{
  "num_key_value_heads": 7,
  "head_dim": 64,
  "intermediate_size": 1216,
  "hidden_act": "swiglu",
  "norm_eps": 1e-06,
  "lr_mult_up": 1.41,
  "beta2": 0.95,
  "lr_head": 0.0052,
  "final_lr_fraction": 0.1,
  "max_seq_len": 1024
}
MLP neurons of a small language model. Each row is named by its layer, matrix (gate and up: input weights) and neuron, and shows model dimensions 298-447. Each number is 128 + 32 x the weight over its row's rms, rounded and kept within 0 to 255. Numbers have three digits each. A neuron's up and down rows have the sign that makes its largest values positive.
A block is one neuron, or neurons of one layer that tend to fire together. After each block is what it responds to, as a language model described it from the Wikipedia text at the highest values.

L7.gate192:130134131152143057165124122194150118128157098137168152178106127201097130171093187121166138153133159115123119175126146144122144147103110166167136067123151142177103113175153118150200119082180139162111151110078071137134122074121191139154196116119132139081155175148112125113100151129147125109175144084088111122158130120046165084125131107107118142133119105131151155092160099105087143077186147139097092110113141118133073131137117156125178176128157128122157
L7.up192:158176082112167118085139133116127108090093094153159102185169089143107126203149116146083110174127150084139096091131157137123144107096114200143161176192118100102170121125120156094167150152113179103181116126161138132132107118152189109101160142126135131028105163145111100127118104179084107096130161076142129137117118108127159173165146094093082175120147145051085119130095144182102114065133106133107125184084154123147091049046129109146095121118083137088108
L7.gate273:251172153123145134165133146157111113158114077120119137137105132116153122161107134120138144160149156145111110117100117113140164144021108076163138169136157111077131148140126075112104185158103159152117127126115141156054130134119157154143179120107146138129101105163111161133150113138118120133105160167139123149109098132097128106099159108114182143082117115108143111172148106130082150125096099144158074091142125086100164120120118123137131135142100094113105
L7.up273:003113125155099143151066097108157148149105103145159100130088148176080088113086121156145112111108108178141137198097157117082190133093163146139136087144180147175111129105147144091128183193167119120144146081119101107198029133083059114198118138151129127120104127115180123130198138142139088101155166086191140041096042177123175114076106083151123134134158086077166155127144125167117120149153121099141153127154080143098087102141083145160089147202103123094152
L7.gate436:151066115132111108099111163158135134177137130153108121157167071162129124181110106171073123111164159088139176099139131137091157114103106124180127138117120161082136136117113123164165153105095122108137102140145078075119142116149138173089123167156133120112149177087148116109091134170149114119152135081181144144174097092152144097132120150128131152130147179108097136100134102116120101074209190150099113114119159135161135102143165148101181123089102058092133
L7.up436:143110132128134155117105165171117120096096076141152139142089103095147115082051119146139141142093159103170118105107084117179107147178178125156111159128136085127093082137130094102128145139111093139129156057083170143089177155151065164062069159154088152144013120112133184128145165122159123172173119160191112140105107121128147180066108163078082122110192092139139172083138095152106086120113081111126106118114181107154142058118116070169109131106128168103178
L7.gate587:169068100152096101128126171128151114175132133116121154139169164118106138169123156142135166114169128208140122100110188120163156104103026123138167109117131140101119156140127127186087150152110153120079131168151134167107101117143106070121105116132085129110132130107108151189066114114156114064124101131168111170132192087098149105176074065217153142125173117171091135114149127075117147109141148123104084121146118091141146129178189168116067144138169083142166
L7.up587:121100121156142124133164135128114076133106112148086072117140101207151186064116163119132136196150118157155113092107109134159104128177165132145145105100144106140085127140156104124159108140123152145170130106168152163061126172050131187156144130146112117113086191117115155111134118145197075119106149173102106162105117121087173115099189127163218130091110139167190123152199173120072142124143145036105150103090062134078144181155114079154100121142158140129180
L7.gate697:129081144128079083103069054125124135170109176107100142143169092099116125169092093147150092114163090161158135087109166121196158107136124111167110149184125127126113116053159108191165090137081153113149100177151140151129130128164181130128086168141123134176168129121156139193140101105164083079160116068145156155122131053132174135156112086200138165134117133169159147129088073132175143072118133095126163123184134144106056140178190124142115121135132078126120
L7.up697:116149090180152134145091098121109136159162148087143144093154156173154102165139075145119193129139091125092144112131141142155122129115125141155129145069150154148124116146189140123159074139116119103155161127091141093153127078106084116138123193087151139155117154114126090140125132135086120139153073108074131136089133191133134191095097074138065145108126151121060191122128142128105179120159103157091118144151127162108096061133127128121113093156090122101166
L7.gate712:136129186153118150123104112149168104157140157093117168176140108094134144153043085144129115077175161124123106102140114157115078115112109159117190085085146133123135120131138157099183106152114145146139118130125165086107145092170119113161105179089116109100072156158110129171085123210175130099137084082146181091158088145128145145144057122169102133106163102117193131182137136128023115129207149101152043075082114078137093174167103152078133091103081083128139
L7.up712:143153113137066147151169074104131097136116096129145116143113163172056135145171161169182141108091097166147144142076113111159150193150125110140124100179173063120144140143072141151145074088098131226134142049122101100107130108073143157116165131095112144127088169091101100101171045169098163142129153137142074122107121130098153084135129092156081092115149185084128108138138121049125214116111151141166204061078205136133117131109110121177133139172110118205087
L7.gate719:171149189086096161141108177186164139120116081147111130101137132144137146086123116151156119059190187126130114111091138127131186134162141161118150142135141140100178051132174123149115136024124153171182176122118178068091092104186136091147154126160119115176121120118083140101143058131172105143092098124141129134131170138121157141161159128138162162101089103193151127129113105114096164129136117119157122179167132105103182108097123123123087129168146062142132
L7.up719:120092121141093174107132117097136117084120095158215117198154158091197123095079156160122097083109152181137164102144134166156163116124084173077087063133075140110128145131135136122145162149191111148169116100120181118158135107152145160100112139162170113060128109104144120141143091123137112133124139158117175176107108137170121127142195049189148116076141127152086141133095169100114021129123086098127077107149147130127150094128158114093109161098115085116168
L7.gate811:116090177143118113147121111099098106146061150072049166144173108162066099129124150121124098097142171143084157145134136140132132088097073130140117117112145085107167094130135120136150175083090096229125105082140136016106164108152133167157115185078147099105075111104093164111172096061133093155149190121124093146103142111111093165141140109180121142141133143172105115115165135078114116129151144058213147082134173138102113170144135116066062166143109113152080
L7.up811:117136133099102087110086126146131143158075071119150103088107128107115077183175155158117152115096144083128163099073135149139155091074083052113176062154121094130152175124098125147098107120105146135124106107153143086120104096148093131139166097188103155118148118126141136124085136130117138138117135146082134072163134149080063092124147144133145148157108172118166090103144093146150143083115186132196132130137143092107093090191150094132116169117056118121120
The connective "with" (sometimes "and") after a comma or noun, adding descriptive detail, especially building and equipment descriptions: "brick, with blue diapering", "roof with".

L5.gate135:108090104098176124169149115169194149096172151086140167084127118128143098127087142124085111148161146150125103117177167200100173118141123154145139111142130082124124093147126075161212126111142169149146113107236189090174113115121148074095101162098123122094123172140057095119147112160147104125138112176121184111132082200085154181158114132154135159113124146164119112121165115128069114112114150186084120166129121116140191152194085157139098084158126158165189
L5.up135:160116098148088105088112109158187140131160127116117060134128116077151171128109079100145143052160128137186141106085138187182097116132143092157163145129120142102163151114097118149164161101078179156169143175178144132136087154109158151109166100148217115146162129085116192131173147099130141121109130133153161144097098186141167107184126126105113138145127120118098116168133119162065111079128182192168111118143137113100127120144117096147192103076128102106134
L5.gate227:106064068137065147131146168176172104145186106123129119123188086095081101153118125097153154173090173161182121130124111142110184062062097208122098138134103149074130120158168124184168173106100137167140096084159126135097125134165095118104103159133169108130125167137110138139122106208135152134156154113139112149139076122118105202086096138107127095071185116144133160173147124155133163149114136123141094172155144127134149152061180128118151163152158118160111
L5.up227:134102091182133048161156106161129177139161132119127174082110098179112181101064182156144205093128125198120103126151091173119158174126169131133105077206135098107149134103116150154198148162142104169168144179131141181150161168087142162157117102131172132132155137153122160131084102123172069077067109062100166139163131089152051179163148107197085118107083154174128144105104137128089122138159135097089107083131157084088109112147100149121120106153109178122185
L5.gate549:101163135092097161111077105097104110180140065132171158125135059111092171123126118152145120141108171148170152134142152112159195115104086114178101126125150094131178157140127107143140142152076168123123178095144133117130151083167144031135156107196125129094132143131079116136087163133140121105128067162165160119135074101122168135115127165142131111163157170125125082121153067118062145090146163184085110127145099149138204132127172161086127088146152072109083
L5.up549:122155130145124113215101170121159100113112105088113139157132177111118139119124133115136136202106110111110085149098177115150161131147176151122115145107152106124116158140134167154172153120123127172119134123137149179150053151132084200113149170119150147129172118119102126120210106083083111147210170140158123128181118122118123176159152080075153109137167096085095161147142103126135139126205133108118137146160157126150113097074144120117112162147153088124134
L5.gate617:139096130141147096078130175150140130103134125148136170172170096084157167147076177155142152139146152131162083093139171080106151100117120104145131107140176112120127108131098124157144113155107148124190179130119116166199096097166166033159161110107147148131136131065072119107135134174112105091096120128152122121179117064107180121114066056165190119115139097122165112136136089124087140086090151169129141142126175118114157137172123115166142134129172131172078
L5.up617:121103094161126103180092121159197160107075101105057158128134033178105137125123108125076164150126145095114159133142132107122147168153110122176107136169131122102148092131165109141147164104114204129090110139137159167078121109108115093145148183118135119150107156109185122095126161199145133126074145169054120072134198182106127161136129099081135172157150141129176094117163094169120152148116119162104105211118098185100144170101065090176145129163115083112154
L5.gate638:127129100135120029105147097103112148142165160146130108134131129150115158143097149159126105061157147101139142160129140175116149160171113116124175187127119093108155123087087099124141133174147126146115139118153109130120118116089130125138082178139142127093133156104145197140130135128096075100127130160102128135190070075107113091154148121101158134154140201126188113125102150110108138134168107156193144143057175075199120124085152166073128124081162095083121
L5.up638:183077128123146120094140112062124140099104140057143108159121136150166180149132134113124111161173138166127143074110113128086145116115130146173143106107148066150121110185183078116106190147107114139106144176121205169167185123089173151088251156062127140094110175141106141141067041170190139123110094096096111121131102082154132149068132174136137106088137064117071125165111139183134135125126128166098158088129178103136178142144121128152118083082202141091125
L5.gate728:172101143116099144120161118123159112092178139153167172110122077122132041152093168151085132155200171105174143113106122179144098095151077163108142126128114124124164107088105080116106137106120165169084068119098096127146130057095118155117183145147107146145146118163139118129161146142148079113143108188136152075157122118114088159124168103118198181192134137128108131130172082075066178129095149165176102155121156103108097210165129101140079107077099055149224
L5.up728:138132064141087126090125165128166119039210138099165096164153109124116154129117186177130113096160123096078111100162118140142133101150151180063163118181116062145191155113118145144155073079177112099094108131128181153120086104167156124141111155159172129110123166148156151106110097085066122092124115147139132139124098107072108114128118128173085119123069102160151117117095106123124141149097118124147116132162142149147119107096131193152077084102089122156113
L5.gate776:138151120118125164199077092171204159123118125134111145086135146129122081130116084116144130121143189140128124107096144141144160109136089134138122062091131161131112172172138134178169211190084102138151121148149167134157189110159072153139156193091063126134106142142098147145088106183125108091080143139204076112145159174113143134131167057126106173138168168141134172134118119108092136202121124125165052153156129101124141125148156130137152112115114148085125
L5.up776:143123097188144112135159099109055151125124153126158114094095133061097145117175112120091122162145135130103135116108131109199149148068126124137162072152042089112202131090178098169151101117108049146118200088162106141123145155129162099110111092089115153125070126129106135106112141200092158132085169129110147160164124169119120146145142126156145182118110177110113082080078149152116103168116123173166163164135090041059179135143133092164082071144130179104124
L5.gate856:106088207140143110111136133134098079089121138137086084146181112196147112087114146141089129137164121120137111163105119115101128173162115179116123162113093118090163160157122104078162124081130102163118093118130157088109108115157170090052121203064132137110134132102107100140160095116112108097110150145106048127109127136100075183096106119114075103056164142125144120172110136147156098092183148154163109189140180116140158090091108097191114187131126147140189
L5.up856:129096177150124099131146063218186129186135131109104068106175117062153141133143139154101103112147143041126131115140112122074102186147085156143137121106145160135055151142163110107148116147139102130075097155118148150097157119141089060104109166145210137063103180099069118123133048102099145090115109164140128070109151105172131131082136154133062101140129161128154106130105082113162066110128157101138079136111163114128079120098138103118157135082148108161126
Mainly "with" after a comma opening an absolute clause, as in "positive reviews, with many praising"; also passive participles (made, built) and closing quotes.

L5.gate37:125145134144086137120125136128078144167117153106069141139102112137058118157142092136132142125171121104159136098141168083135158155129109148081165126058172119075085154213117090134109150132128126124119119105139118083195176120138149122144129157102121103127151128140102086174068114097116114093096158195151090117145125160146094134137086141135073210168124137122111048136177085100059146111145163149151132113188143144086130153133141158149126149124166090137155
L5.up37:122128126110100126128180113124175161194232080085165140129149129150108124142131147104184198102131133088152125107142124110127077156147149211096158142171146114108177110098127123139111112129169114162141155105104159111146169152122110144053110185170112142157102106130166086137099104107099096094057164101134036102146166167152061166098122185166095135116115116080110179136131127128177120097155153120092134127088107115151132116122146157224177082186143100107164
L5.gate126:162144156123091119136111133155167171167102149118049110141172096089175162165177135074140115116126138177132085087104156117124108145157066082157114132145165108099088163099146064136127133208085112164107068081184162111113125139133128122116101190190155108101201099177110092166157132130122087100103148139151076093101102109147165127115090100166043239105179137131097089160166143149125103109203150095131083155079124167112117100144085149138133158103131092110168
L5.up126:136097119108143144118191119061132127068088158160127122118107105102125133143101160155149123151153171106121094139130127146161063153161174108171178191191164131105158161133119075097088039104117160155148099077103144085117115044137114183160099141135162144111137043114150058128141145150123072150169110124106151128181104091125085119106132153130170098206036173072194084059117125131122132145144156133134171126153168102146164140162083105151126100170093104120130
L5.gate375:126107134147063069164118139117114126115106161165146074074168140122130213140097152146136085082203103198139126180146139109154108120145140144124129141149191156082142126134131091146162124115097165168130147125134137139139143114104075135132182173108143136057207087098126087134089108097119147145118100087149080123199093103181147117090109113159115167095144081114140107152145112142098161145185223150156114195105140148125125088187151125101091189080115071106195
L5.up375:120133111115106101147114134130131148069138145107132157103097151176174155086169150180114150189165147155118169180145103165108144114163097129113078165077140150166139142100113125132157117125087144174125176143111124115091116074120168134133145083124064109150122076117171109132170177092213134171136110164152094084149102130106113128141096157153081087189083155092141093098126108124138132188164138156187155033107092180147127139139116111120148112084113116119172
L5.gate609:132109083122090072101097216152116116127105151145108173082143124117157165157132124069126120075159100113190108193109160148127092115167091118166104122126233145111080137146061103130122157115163130188080054156104121079136133148165083118138167166104133107151121127128155120099133070082109082091085152115124102131179115127125084139136138145097074162114152136093130149145124123072114094120158124115177129135142154129150134134163092176153122149164119073115174
L5.up609:126118125124184163151180145122120112145164127151135159184149139174160166140071108119132125082108146130140104099148157149132171137171138078153222182146138173100130125146146135157163122092182090130073105167140158090096103122150147134101141144115112125088091117154138088102180061087122160080113067139203153147122170125162147153095146126153125148117181058093147152142119114089158117155092161136143176134074142090146146105122093118203129126145114158163077
L5.gate845:131128154165051118138112137124150156145136156124036096120143128179167136172176119128098127127144139123170093127096157124155126124124106114144187154118198140109130138179175085173098172111153079139074142106092179179145138076141131082170150184148101119163161055118104128150111124191124080151111072158193148159197120098125169103139082120134151134108092142145131118095128158069110116142220125145069122087120114093191142117111087117157150117170116091091183
L5.up845:163141080138102132209114148176134164107189135132106095108123059207058166114120069167182104080106149073176085146086120165137090109135165085114192147143136049147122138133145170099112147128148143159090082164128133116122162101157153172119155159170121110145145147156136083145144144099117133183116097218136117146141135094151125079130110104198138072176123150112091125148140192074119069179150185103087197096139061147161131154112129143106130105200090107090164
L5.gate855:129092167118115100176098156170141134156155148130131097143102112153080108164075171035119126102081130089120086136092137068082094159143127133112105197162149160165131170077164084134094141124122136174139125141213142153173177132151139178112197159184088092189167099041164118131124182137112084129079087187131146115096148121111159133147171097155087083150134146096143118143167098153122142081137075140177132218130142126175150119124105152152144113115058151120153
L5.up855:102152162133236207093136090111130125146066164141135192113132119106128070171214093191163157139106079110153115164125162129163148173170115153120124124101159105068143093122081087163178168169097166152105152100064085123113137150153175116105123117142113173110181105163146102179122067133185170161170166169196107153126087140151082179139124107136075122162168188132078044140174131125116121105153153160117112058080144127140138124158105082147114146179170107151116
L5.gate877:149124136139122140142092149158066162103097157136155134109122083128123113162133107062154108089106111115091155149144134098137143174137148145104122172114201127087104157163148110179083166114115155117102141119091198153151149121150178134124117150179146107103139120157132036171144102066190089154117132118185148143163108115091112101103065148164120162154104117164094113126149161095118146140152143152089069138106126139172177172142144123175116183146116142135172
L5.up877:132120162116090109131134089097099176147139128135121079163128115117103118117158080157128101052122108179163120102124120129132061110189084110087152109089111094155182095143201078086114135143145070154094130169138152204138157129114113075056084138134125120141107165107060149148150145185157124127150138152134086129166099103194158150033174097134181088146045112131102099155151142081150134140126142120089170080162112127106144117159128090091120067160121160060197
L5.gate1174:137175168129138077164087147149104171103130227183047101102174109119164099143142052084153174072137131137144127163119119079133117102111094077140151117125214138149196167178094155155063139096126147105100102089157135091160141085080122084131115135100127118125219043131155105110150112104150081225113123203154132130125147120092183101167146092176120161132125105133161097126152179118082147139168144108148119100130102130110147115165104165105103093138133124103080
L5.up1174:139173144110180135125070121159191158140122113181099158132123138104113139114159098126141106182061101149126157119173103151133075106144060152123179118084136147087162128144142105171127211143122098198133139121092146141138059116124112104105129154162161129090092079153141103128093128150088110132088151172117100120135164059159107073131155109050117145150095078109074092047164097134105173129114100094121174178128085097100133128119109130100188145139137143074164
Fires on the second or later token of a capitalized proper name or title, often right after "The", e.g. The Guardian, Pompey the Great, West End.